python train.py --n_layer=10 --d_model=512 --n_head=4 --n_kv_head=4 --head_dim=128 --d_mlp=1536 --vocab_size=20898 --activation="squared_relu" --norm="rmsnorm" --norm_place="pre" --norm_eps=1e-06 --positions="rope" --rope_base=10000.0 --rope_fraction=1.0 --qk_norm=true --attn_scale=0.118 --bias="none" --tie_embeddings=false --parallel_block=false --extras=["capped logits"] --init="uniform" --init_std_qkv=0.0255 --init_std_o=0.0 --init_std_up=0.0255 --init_std_down=0.0 --optimizer="adamw" --lr=0.00113 --lr_mult_qkv=0.5 --beta1=0.9 --beta2=0.95 --lr_head=0.00668 --grad_clip=0.5 --warmup_steps=234 --schedule="wsd" --decay_fraction=1.0 --decay_shape="linear" --final_lr_fraction=0.1 --batch_tokens=262144 --seq_len=768 --doc_mask=true --train_tokens=1281000000 --steps=4887 --dataset="wikipedia_en"
MLP neurons of a small language model. Each row is named by its layer, matrix (down: output weights) and neuron, and shows model dimensions 202-329. Each number is 500 + 40 x the weight over its row's rms, rounded and kept within 0 to 999. Numbers have three digits each.
A block is one neuron, or neurons of one layer that tend to fire together. After each block is what it responds to, as a language model described it from the Wikipedia text at the highest values.

L5.down305:466463605501502500554508495510526527563533546466410505557552526558439561484522465512562570435511468443486463466510505440491551512507505481520545454472507512484458557496591485432501496476463514421529514425488533380536535525496485503535443464549536448454443523559450501445447549523582508528501521571501489451463449498547424521597501489490525508577518522596487498542501454510516470519487
L5.down477:468510500536418519474494513482443437443508492543494551487505559485481556432515531495514471512525370461549550531563551527502457476497440531481540441573489525431504475502508572508570507549516529465573478482509545470492455497441453551490559488516529445515535503501499516402498473457457516494528609491517418554490445497458480554462513504401522556478510605466507489565582494518529541510570
L5.down486:445513538612523493536474505411540531404587473433540528414480493430543534600433498519487465518491504389477517521421478439505503497514575533480497501491474565492450511508506500465460533471499460525519499517474470492471509468464523442456463501560425464511470554414508564546444522480509519508485428481531554482438459443498529493526462515503447461529582521458588485523484477538483528456525
L5.down1299:457531517603515479529521482563505498491461525462520525492484465495539493498477406519562597562491518545507503489486480552488583523491451510496487483505486494525484509572565494502443472437498520503535424407548520482591521530490482510542551558508572499562460468497531478568499578457509465520550481513529485475467502473600533560522540479427466502514564452474509517524423511601595483438460
Word-piece after initial letter. The second piece of a word split after its first letter or two, as in F-ug-itives, f-o-iled, T-os-hiba, plus table-header pipes after No. or Game.

L3.down343:503527504487441515553434449487520520530635512535543462527549473453465514496460477527583487426534497515517563529498538475595583419481475548499498528483518420395422590411503483482538518469473571526493510507417476540561502548483499573501418552472547595518532465489534509512558503552520468547523507478432539497500479497525452472492535486576496482516481505546556457520535498561523563481528
L3.down673:423535539486525546515523548506398481491542432551501492465476462503533496493503455564491529416495529464501457495500510555568470478498588508505535496548568430593546483422502432543489464536499513448489499450493562441506458542512438533441508514547474470480471508499512511514519492533481534467508504564485490518491532414517479416490497451469502538476485526479473521450545510445495488517480
L3.down836:533445505438515506541520519505551468501470524499514552465483499500440517482443541468518479538497476478450605513515436526491478492520469546453570421452499510502544522534564494554530550596494453457525522432490489474495462517535572589520445484456519495543473545551482484466434549468522487493511533576491496512455463504527555470484520500452469522489482530505491450448494565509538531555528
L3.down1278:523468531503430542481494500489501478594578529530500517461554468533522488514474524488575497515408456458581474505477469466477480475485492503541449530506508475523536548472530482530527570503547436468526553570494517437520545453546464476521508547547514539543527463456524497468510496488549481521475518484412525523538480508499494497541496525503467488500473437479489572490431546493547502510510
World War, predictable continuations. War after World in World War I/II, plus other tokens highly predictable from context: mid-word pieces (P-ist-ons, non-ag-gression) and set phrases (final day).

L2.down462:517535485482421521553452488454533472462517602534453475487578512512467439464515435421415477475509514443486480512518533474502459484516460448536554578487476541511507521471467498530531492463590548498489495503526490499528465499502501567548518499448525497559490470436456503544566606469421504508442488508481499479567472464554498431476463538483456560479513454439559505521555487478518528491468
Post-copula adverbs. Adverbs or first word pieces right after is/was/were/been, before the predicate (also, finally, both, eventually), plus digits after decimal points in table numbers.

L2.down570:486540533577522515497478473485538503515479446528560493532571437494507606472447568435461469547476545457471502490522541448494462518562532452491465530545488558520500529506504510532472510512498487567451450553459477498539503540495516499510525470458559534427524432468513424445523537474414549482492510547513450495533567517511476512485519524479486534362432504510454501515472530429494426434458
Early word-fragment pieces. The second subword piece of a word split into fragments, usually right after a capital B, M or V, as in B-ow-don, B-ing-o, Bh-utan, Vâ-l-cea.

L2.down569:468458524562513416518488482443451461514548496469453550460494532518497503523524514478471547530496524524508456455457454490535485554531477497475457491508482465540483580470552486504469502518513575472558489522516479549465498521566584532546477533462556409551451507482435449473508446409556570483467599538478536532467523463530514468530500487530479524447505468515519514475513494513560494518543
Enumeration-introducing punctuation. Colons, dashes, commas or opening parentheses right after a noun phrase that announces an upcoming list or elaboration, e.g. "two categories:", "the following townships:", "two versions -".

L5.down504:528456476489435525561518515552461476444445536475476446474551458471526451498497523505581528541469503465602451516450461580590416451500539530506519480575520522495534499477478482497490427548566528473476506481511577493482480447531528491440484478480464532608514562480547486481547414484444516540570527488493547517520489550603558498500512476532588553578441508461558475461480567507425499522545
L5.down787:525499541484499525479557459526441510497515451577427547456577411541533502547480456509501438498499506504551441549427415560472477393514546466573524478503517506512531482456493493493465526489565491455528571491473480564446495498494486449514499527512491441463474532490517526441458512526449524489446460532482421559509520568498519482583475481489480455510449530544484498489433504575466502451436
L5.down1268:523488580442489484510495469560469491475474484523502368437501400490477475571445514549513499405462486445511515497453475563502494476414532512504485547512481493561563549499389504497466521501489497525500484425518544514478541522499442476505502552511442534560449494541533492561549500475495464484423543534509481472563533503535563598533487549482568498476507491485533515465460509473505466545463
L5.down1488:476504468542354457434534488463506493488433498448511452528464501585485591560538503564593542554480469468538511558545496507550492426524537515501499462524502568479491541523484515511478516520485505547450530449500489511539518463501531437488528549508517522521510561526460452529606435441464463525521486577504509436533477526541509482428454541530447515505502485459534461599494493472480503548466
Agent/means "by". Mostly "by" after passive verbs or actions, marking the agent or means: destroyed by, attacked by, stop it by plugging; sometimes "of", "overcome", "life".

L5.down614:452573500576614534514471501523453433418470509544487527495471430455520522481517506394480563459514488528499527518539522579470516558478563494486476524525532413522546424469497518556527549489449419503496539516522483567551486435542492499479468513527508493509550543581552540501476479534504535534497543493470479614450480528541494541441497508476565533454505443524520452475456475558552499463417
L5.down671:503543556521528527463455532521538455547451498496482517525571472461546444527545499502454425513475439480535476441433567538538486472482533465519595464542522496507571523485481500500492636533521508463509458518547535567476574464498502531496554522507480477510442514394495463514474579493541562593502523521539475499494469500468537512452474479522472538538557534453473434451517503483547478441478
L5.down1130:482513481512513565516530461440529514548482510502411436514572470510420449461510414449419497524488487508523474468464587449459521431480522508481542553402528544462489491575498513555491473518522506523509524479506537491511521494472530480538570532507495474575448474460466487553556528485560548499461508531506459482542453459519544445474460509531463482482527539512489474549527564557533532470518
L5.down1400:485500497491500574509505443443469411514525534510513418468508500521432410410488483505433460469463466538505499510445597471439491463499486498537525466511466532534539536589484550495428509518498539504480561521468486505517484493527533588503542537446545523538421401445489515511512625491452491537499533460515525485492493482583500602536450559574447523484541578481489429496501531578479448535516
Adverbs and modifiers before predicates. Adverbs and small modifier words placed just before a verb, participle or adjective they qualify, such as also, previously, notoriously, not yet, still, or the suffix ly.

L5.down257:509523501515462507472480489467503478549539505455532522533440456494493446452536489506451466500501568530505523572402520554440486449514434454553504536538482571459494531514515498502500499526484474497512492435495535497467506515429548485489533515470507448476419505511448510499488542513484466453534533549542474490508494462497485470592544496498514526503498498468458490511574502486523402493528
L5.down491:408453562501488518469536543550512464522516490499553509501486498527495521480488588531458495453528582538484461623528439537451499478545463503484503586525492495485493484497467541464513482524519484459447433499504496462457491567501491493531526462520489400502448522478484494519476498461563439503514518557508466509514502493473500490525531467496513474502454491443479516535584431473530494514510
L5.down1278:520500489488492517520513551524523523563552488495500575503486472532508484500408439484550537480523518505504502556489555519474481517510567532520488501513567543459463543493482440471502455546535490495522502461454561519476478480470493534516501499462491472502497464447514471438514580489497456517466502585483458501449539515458468460494470506474453480514503564533478477446554504543536475558557
L5.down1430:459504431494421464505493512466552511492554512491560462477473527579470455497446443521541489522473518499464493529510588485429461493550408428555508523556526521524464538543499462448455427561518523493449523482515485537476442465507521542485514468454462541465468431493545571551520506471555429496529499578513545454526487481480433523447500553496441471470473518505458503494519419571536437523514
Section heading closers. Closing == or === marks ending Wikipedia section headings like ==Career==, ==History==, ===Entry Draft===, plus the line break after = Title = and some sentence-final periods.

L3.down285:429518464447535497490482485519490472497492543508466489488542491423524476440499503474455453486508527488472508454458563521514456449544473512537584505478462519464550499562575546495544583480516538466462503469485543507443443464483552610582506527517502527516485522471486566548541537503457554443424523514506455478546542414538444557485538465470501564453485519488565444499459559473511580444405
L3.down429:487558429433468449488504423455518432561501518431536471541468498488496438476518442455411454480477478463504526523478554497485546469483498514524495539425496492521510484470492594476498509449592519528528535483460554459507496509507515554460504522493543494569490546441494521580546523468490419475472456550486563435525496436534499492467560554463479644486519447454483386468539497480542525508497
L3.down740:512463482492483453528529494482524511507530549498503487449465460481535527516537487514491553491515535495498496559490494529474530441470557543539482479428446484457469554461502488493410492468545506448467436502529491512496557505406517530442488464529530503513508500519518538475484496456487535468493544484465422546577501509597500498574515478473522518513496478402500508551454441478537548515538
L3.down1468:494480549473526485525511547440362479521478524550534499463530448510501601502545488515483476453541450496508521554567520535494584462448547506564506530531478453463482541610449546478507559503537610459474500526501532475506470470462538489501476357497496510481542467552561488500446521445503572539466507432512466545534502485534522565476480475484543514601484467529496477486415514495553469495494
Mid-phrase connectors and adverbs. Mostly the hyphen after Al/al in Arabic names (Al-Yawar, al-Shash), plus adverbs or "be/also/not/and" right after is/was/can, before a participle.

L5.down834:517520429491513515556455518521539522610470483517552554525485584517479473428505510575525479566531481493536492520472465451534454426486470514501433446474517521519479495470511535506493509499568466455473486469501463455499500444536528494482522541496508504500492526562495491517514550482593511525571489473510500484470620439492519506548533556537401470462460481513562478441460539528532510517526
L5.down933:527521456443488502461547465484453467523500536548461482586532517508471543564530481469504402445551494482531486485515559481566478421473504488515491562439523497480470511436478525519501562568569447456495571519490503490515475529547432445505496539590551550479477464566411507510484476497586464539511517519478484534505535542668495461516459550525473486526527519510543510550464520532431454434494
L5.down945:525478481559430505550467489524398447441490533488592467499438470470474480469425494473498469514468581428502495477479527492504469432502520549474579503472435481438477502546431576503491471554541486483488505487472511495538504503508447493481568618511529444534498553486503551482565432549454583519514503502466519589490503557582478495481519574491455598536504483528435499437529556475516457472439
L5.down1351:524512503464516476571510493510533498499518510468523469517490549409530495523490484565552463540586553495497453439426522544477537495493485474497520402536491465541499525521534505454509518557474465491582481504497510525595566467476580509528500449524521497531444538484524518506437462585526452607488487579514468490522427546528509487503412521546506509542441404498423445513538511443438567524518
Article after role "as". The article a or an right after as or a linking verb, before a role or category noun: as a result, worked as a commentator, is a dish.

L2.down1379:498555519485507509449508519497434491439474483477550539548490484489526449474401472545504485521574511508479460513474500540475507479528452439536469530525539467548461517515535423502485510504473547468506517458589537547507460462525526503508539484482494576460525427482516537525475499498533512514573558572509529465503493470485466492446528509442505475458480538505415500468508460553489424487516
Section heading closers. Closing equals-sign markers ending wiki section titles (==History==, ===Elections===, == Personal life ==), usually right before a line break.

L2.down467:515560479535520514442455519427501478528473525584537543494544508581551532531485504578475443539506533423578537474541508537452496528495537479570520570545463456540457470502565456513511535470488555476486585503504554507438510542478532495569556478489535520507517493440500521433572535533465506490453527490518560502598478497533438532510503491542545541542461481482520454561490495425502529486489
Main verb after subject. Forms of be (was, is, were, are) right after a sentence-opening subject noun or pronoun, as in "The eggs are" or "It was".

L3.down622:453529478533473491451470496532442546466523493470499544543527557544482423505427461536478458518514523469517475516508478474440520523513453477511451511517525478510498520520485410506450501502461508509482511460563451474485429480542543501464497473490509534497466415477549581541525487435519479542526544549512542459546496433479471476460545554467488464497523504535475493505499462543509439495536
L3.down689:482491504513533516530478401492516447496552524442484493521517509578495444531513468513476511409519529466449516426472502508471574548489481522496444495519505444599499494485498486585464548562511464478440452505488506465493457544536513483407506514479436501519539497501509502499541470437471489546517555448462494464472475496523523517465500573548486430447471425444531457503529539490450497435494
L3.down795:485510471494497504495465486495487535544552505454492526492475496547493475548419460541488447533501532454487453523473508514440476550546461446497469484512517522511455557531517403491487514512518527500489513456539556541463436476524506502494507500435513526460454435491549543534558559407517500526499529535527568507497523441517443502462527559481443504474512545565506514507470463530495407520506
L3.down1382:510485493404562528493445484494517480529517495513512522497502470465500462449485436503446450489481541542477518520456483525398492408497515527471529550506468554473515622542470457490534460498496479483549526512465533530481462518458492539609511540507495501492477464471499484488509580479561515468474531541516527535468583459501483464515488493498520471494526544527502507488472463492482421539512
Section heading closers. Closing == or === markers ending Wikipedia section headings such as ==History==, ==See also==, ===Entry Draft===; also slashes or hyphens joining words, as in w/ or fruit-based.

L3.down156:522474542472572499552521466463586468476473571478556527494472501520517514551418548433439554537503514483436473440465522589496523434513508535492466495496503580509488560520514572460445483481510461494495501424558503619486407560533577472531518499493512479477414461517511564505481547606577480519531489490509456424462485496496550494511507520514491587483521416514530508559488523537527485599565
L3.down235:461549569515523469466443505499501537489498497465520529480419466520500526439499559512489524454516455583458468539543562530395505484518559506479490544517525526468541463535484513505477509522513482545530508471549484522532538518531490579537463436488488522516466534524553530518450496498524523563535542455512452529465540519473434485534513568533496523550487506495467488472494469470508503504524
L3.down361:499464491474530544569526461476540496435485489425548541472515445509439473557507459456476517523553415532485467448506497543505491448452433583502480511492539543506476521495564541495506486496509467464508529558454487524527537450555511497537447534540498515519502525550511591484549585504544499521540489461498543501493497517569481559548468537527519511545505563525569496482554578534540521504501
L3.down664:492516463534528497515389543504574475528482450528625510412542556528482461511469494421404455562462490571543569503526493504515472484508482490496486557463471542487498492510497529524421517529533544518435445447557469504530586429514526495474514374540521491477515466462445396487550447526439496429528476431449473546551592507424529568495510604518460544538512450464514550520464554421447486532498
Predicate after a subject. Predicate verbs or passive participles just after a subject, mostly songs or albums in music articles, such as voted, reached, entered, nominated, was.

L3.down154:527445497536460473480487495527503554482496460543519442490513530481446529476404464467475548532523542510550502489397454484497497470561523473552457552507457414571494459477466479507620502532568470502469581463489518482515521446464556572542500437530506455522490501436439496409522561428501497518536514455532540500490543512468524509468481465470442543456511532460475527486548590448500526549480
L3.down187:405491510503528467449459469522438495526462506529550466489516537591475474480443538464516477548491506535499475531500514451451543503546481542442448578544567515516467454502485600528505490450430472492519562536493551517483457508575483483408529529551488514554463442461470475460471462489470443482438489517554492556550479518519493497479431521521592460514499519466503493502488417515491528414522
L3.down465:447422560477477433514477492479524516537544518427473493464496449481531471483516563492463549521489542477519462490439493474511553491473422485543507481540495500554550514496550501562467474439509575525552469499462477485565478456567519489468502467489504461534503530464427418495475539500498537510545484517431507499531528521510466502491523505491470516451486507503512502474496563540487523463551
L3.down592:557542544499498548492498509469427570510484492528510474479572544468494517506501528468482475511517484476505514509504510523554480482541502428552481496516508520547513465531493472493491464512516552465495530487582492449536490524434522519450497418535436470527449464466424550478490500510502457554479490496425527508512489585487482491451454538512510611470507420534497462482514563492512461535540
Clause-boundary before complement. Colons, commas, semicolons or copulas (was, is, were) that end a long subject or lead-in clause, just before the list or predicate, as in "Among her first competitions was", "allergens are:".

L3.down247:455449430523407502501559527532430477424503522451589470548574531463491475604423486456475574482490531488492550508475521515473483476389490505522438458544560532503531547522449493484498564523485523554408499474515508540473516466502498541553525553571481480562493478518523518543517549490442506510465539470512563508443485532519473482540451496490534558456513485483543474442459480519564567516550
L3.down408:487499497519456557493493551462520520555499517499486411478487475528506487537484414491460429514494449516490579507546523465485504426489523497519437480484479460452504452507497517527532462458472557528512528537468562483469514475487503474424532575540499571538515516529491422525497498488522513508489531556534495494492508442536471509493547585434560431462495503459527518529491509512477489427537
L3.down737:481549465543540475482491530489436546519518514514544506514543502475490467552443520476470518455521423565486513520523459483521486483427462476519498477517557391485521519536464492563458473517513470467464503498514501475574467549526489519476512472476516456464459420532487506461545465565480528592536460589449505503460493554405446510511435531473562480444489488550465534457524484561515502503494
L3.down942:476450570425536526569426473497484540416513499522464479490494502479439544521456478498413469533433481481493556479427562504449445515459400520560474485505589453442534533488499567522508524550444624475538537488427474477499459500484497452531515472511520508511531502522451484476490496539500520482557470528450490477490573487481519449523530470457505550497511466402414505523509543506451618590491
Predicate-opening function words. Function words that open a predicate complement after copular or "become" verbs, such as was of, became a, be worth, less of.

L2.down898:455565545524480579467529464514476440479480487506550618550521532563613490482496470529464535489541456513547520529500531538555442515501477524529492513549467436388537532502459524507441496449516425489493465501527495496455565524507535449485499469554444514525553509502490492542534521461490510535502484484495525590461523522448520526532492549504514513517378454481514522416549481536488461492458
Table-cell ordinal labels. Words opening a table cell or list label in structured tables, mostly ordinals like first/third place, Second (curling, podium), x-prefixes.

L3.down82:553502454522560483476556451564592550545576515569474547540486500524463505496550535526521476504518440518456498530511552396488426515528569468499469414483460479530515454485515520416472461443526475557530527487525505519503503489481489480473488432480517515533519491490471481467456389574519554520500525570476533432515485499545538614463432495517534452544527557512508544526466536500551579515501
L3.down381:524458495535498531600480462515522558486458471533439498534538459477523574483517505493473496553532467492517509480523501522509523465550481525468468487479484556511517498499527550517471430508540508440502505522482502455471404542456469448558433459481540519525523583497459511397462544438498499529469503532497446529512487500541534459483545497465473398522527524539470522468415547532452461484484
L3.down562:459485468473510513533525494469490515491446488480489473521528449552474500449487457476472486548489448425523491511573482524521526500514493468476518523531550520566488453492460522472516484474589550548530547503509454450478492530526514555544514514513527495513495473510531485517449563537452511453445478443597536453512508388478517494489447452477476506437533542450552480482510537496561503506417
L3.down1341:443459472502515478479525508458503498450527480484520523519448493464472519468506496455550484520521524465469539499474542566464512444567519487551465510494458480535529609582487573458430510475548510519527516514506528497503540442504515533542504421405499435542509454448516538517507521494479502431514499485514525490508514484590428483523497514527470506493418474398515502489510563491505505451530
Passive agent "by". Mostly "by" right after a passive participle, as in characterized by, replaced by, crossed by; also other prepositions and fixed-phrase words such as first time.

L5.down276:551537470501436534523434486486516531532458495471549483538499471479507490442489563492501451459475485489473495444425497464491489492511530499501559522472530409561506561504493463525489527498461561463472429502566507477499537487477548526446554420474474419502508490456396537505500495512502469467456505528478518479534415535503501525520527506501469536439430453539455522461489546430509531502557
L5.down363:496488500506459485497464503453441494502445447487502462499457486482575525415426426478512533521510520442477463468523521453450569508494460460475525509485466427575491524448506571494583474445502473489525484524468506572459510492488579520535490502485442483457425459483475477465489541531581533504537490487493430491534468594504428422456469501466526453475488587463548501473537533463504438475555
L5.down421:516524465526434496461470501490470462495577449498515473558462498547468556496476450502494552457523522499467559500549529459449485461513554405515496574495542461551473519555552556526519460439461476525493532478522433535484578518504501464466517569537544513452516506488500506514522550509475521485488494474536490513506521559469487546485597514555455495503491505494466498505560518489509445430502
L5.down431:429504487535475525513441468527448498456577502518470522475470467523484500453415497416462465489478495484481492533573481553476465469529512488526535562536520467528548521459481562574524563420429580547517509508538454574558481489491506488571552494460499511500586457495426555517513505419525400477474495518451503481537468524513455508492592466481437552486483471474490419512545522484506425536477
Clause-ending comma. Commas (sometimes dashes or quote-commas) right after a complete main clause, before continuations such as and, but, with, while, which.

L3.down480:548514572481460543493531479495541528530526526525457478448478552526493426539450447501493474467493510574424521469428500546495492547495469439565482510525469462550535547479508499435484501493564522557458512555511480565526455438494464524526545458486388529462505465444448493455479552493470541520497494446613498510445555418526531505497514583548529489555437493494494506536529474453491421472482
L3.down863:447535499527530500516515459451465419535440524482528464469437576521553548526473541548530475540498552478506490422501448497506538481452509592520563437501486547438489498468521527491535546534444388475502477538488503527574505459488493472479508483555457502496552558530464478487480494533496437491517473465610559553538535555524515567514514473558484558453497476532450543548511476483482436491492
L3.down1441:515573520523442518521592493507440451477474499484496488499429522529508454556424539546559466516471488518505515531543498511529515559484488569448514516528586460454480512539532506550533430427418531493565439499484514532473438441515472446462484490495541454470481447469461608582412445475528518561520521486477550485479494472537464545528454533488511519519504514542507546436530561538443503467480
L3.down1488:463518496504430523508538493538474509628542438496546526551536537519505496545516492495473480467565486461404466485489530512536510518500494489517455430503546560508542542500489481526538621483490458463456487577447540501514489481538477465523524500519459522526510531484406535529510507581468458515482477468525505480481492567503491580490544497454438478511497514462516513479487487535499455462495
Early word-piece continuations. Second sub-word piece right after a short word opening, a hyphenated prefix or an opening bracket, e.g. semi-ar(id), B-ang(ladeshi), non-ag(gression), d-iff(iculty).

L2.down921:504563464527472535571445493496480495472542468417514480447528518490518492523507489452521482526507498494489498529473523390495555549544477480561541537474477483458421528460549600501444478488528496489500514484532497483515435450449516546512494442476486485574497567365498534537480473446534477418482537441509479440516515494565468469487479499541485510536478469504487515442531579518538486532535
Agent "by" after passives. Fires on "by" after a past participle, naming who did it (operated by, led by, caused by), plus scattered name or word-piece completions.

L2.down268:496521574480558474434481564502495510480465527433369474442517452458492456491472568493444485525540496493583519525459551574511464561490478447455520486457506400473491585601453493530440448537488504474544498461523470534487488546527571539491466545467574574471497434520470539495485522530504472525518473547501569513530568500587508490442493509481595566478490557491499465492481490528485449539501
Post-verb prepositions. Prepositions like of, in, under, on opening a phrase, mostly after a copula (was of good stock, is in) or a place noun (areas of, hills of).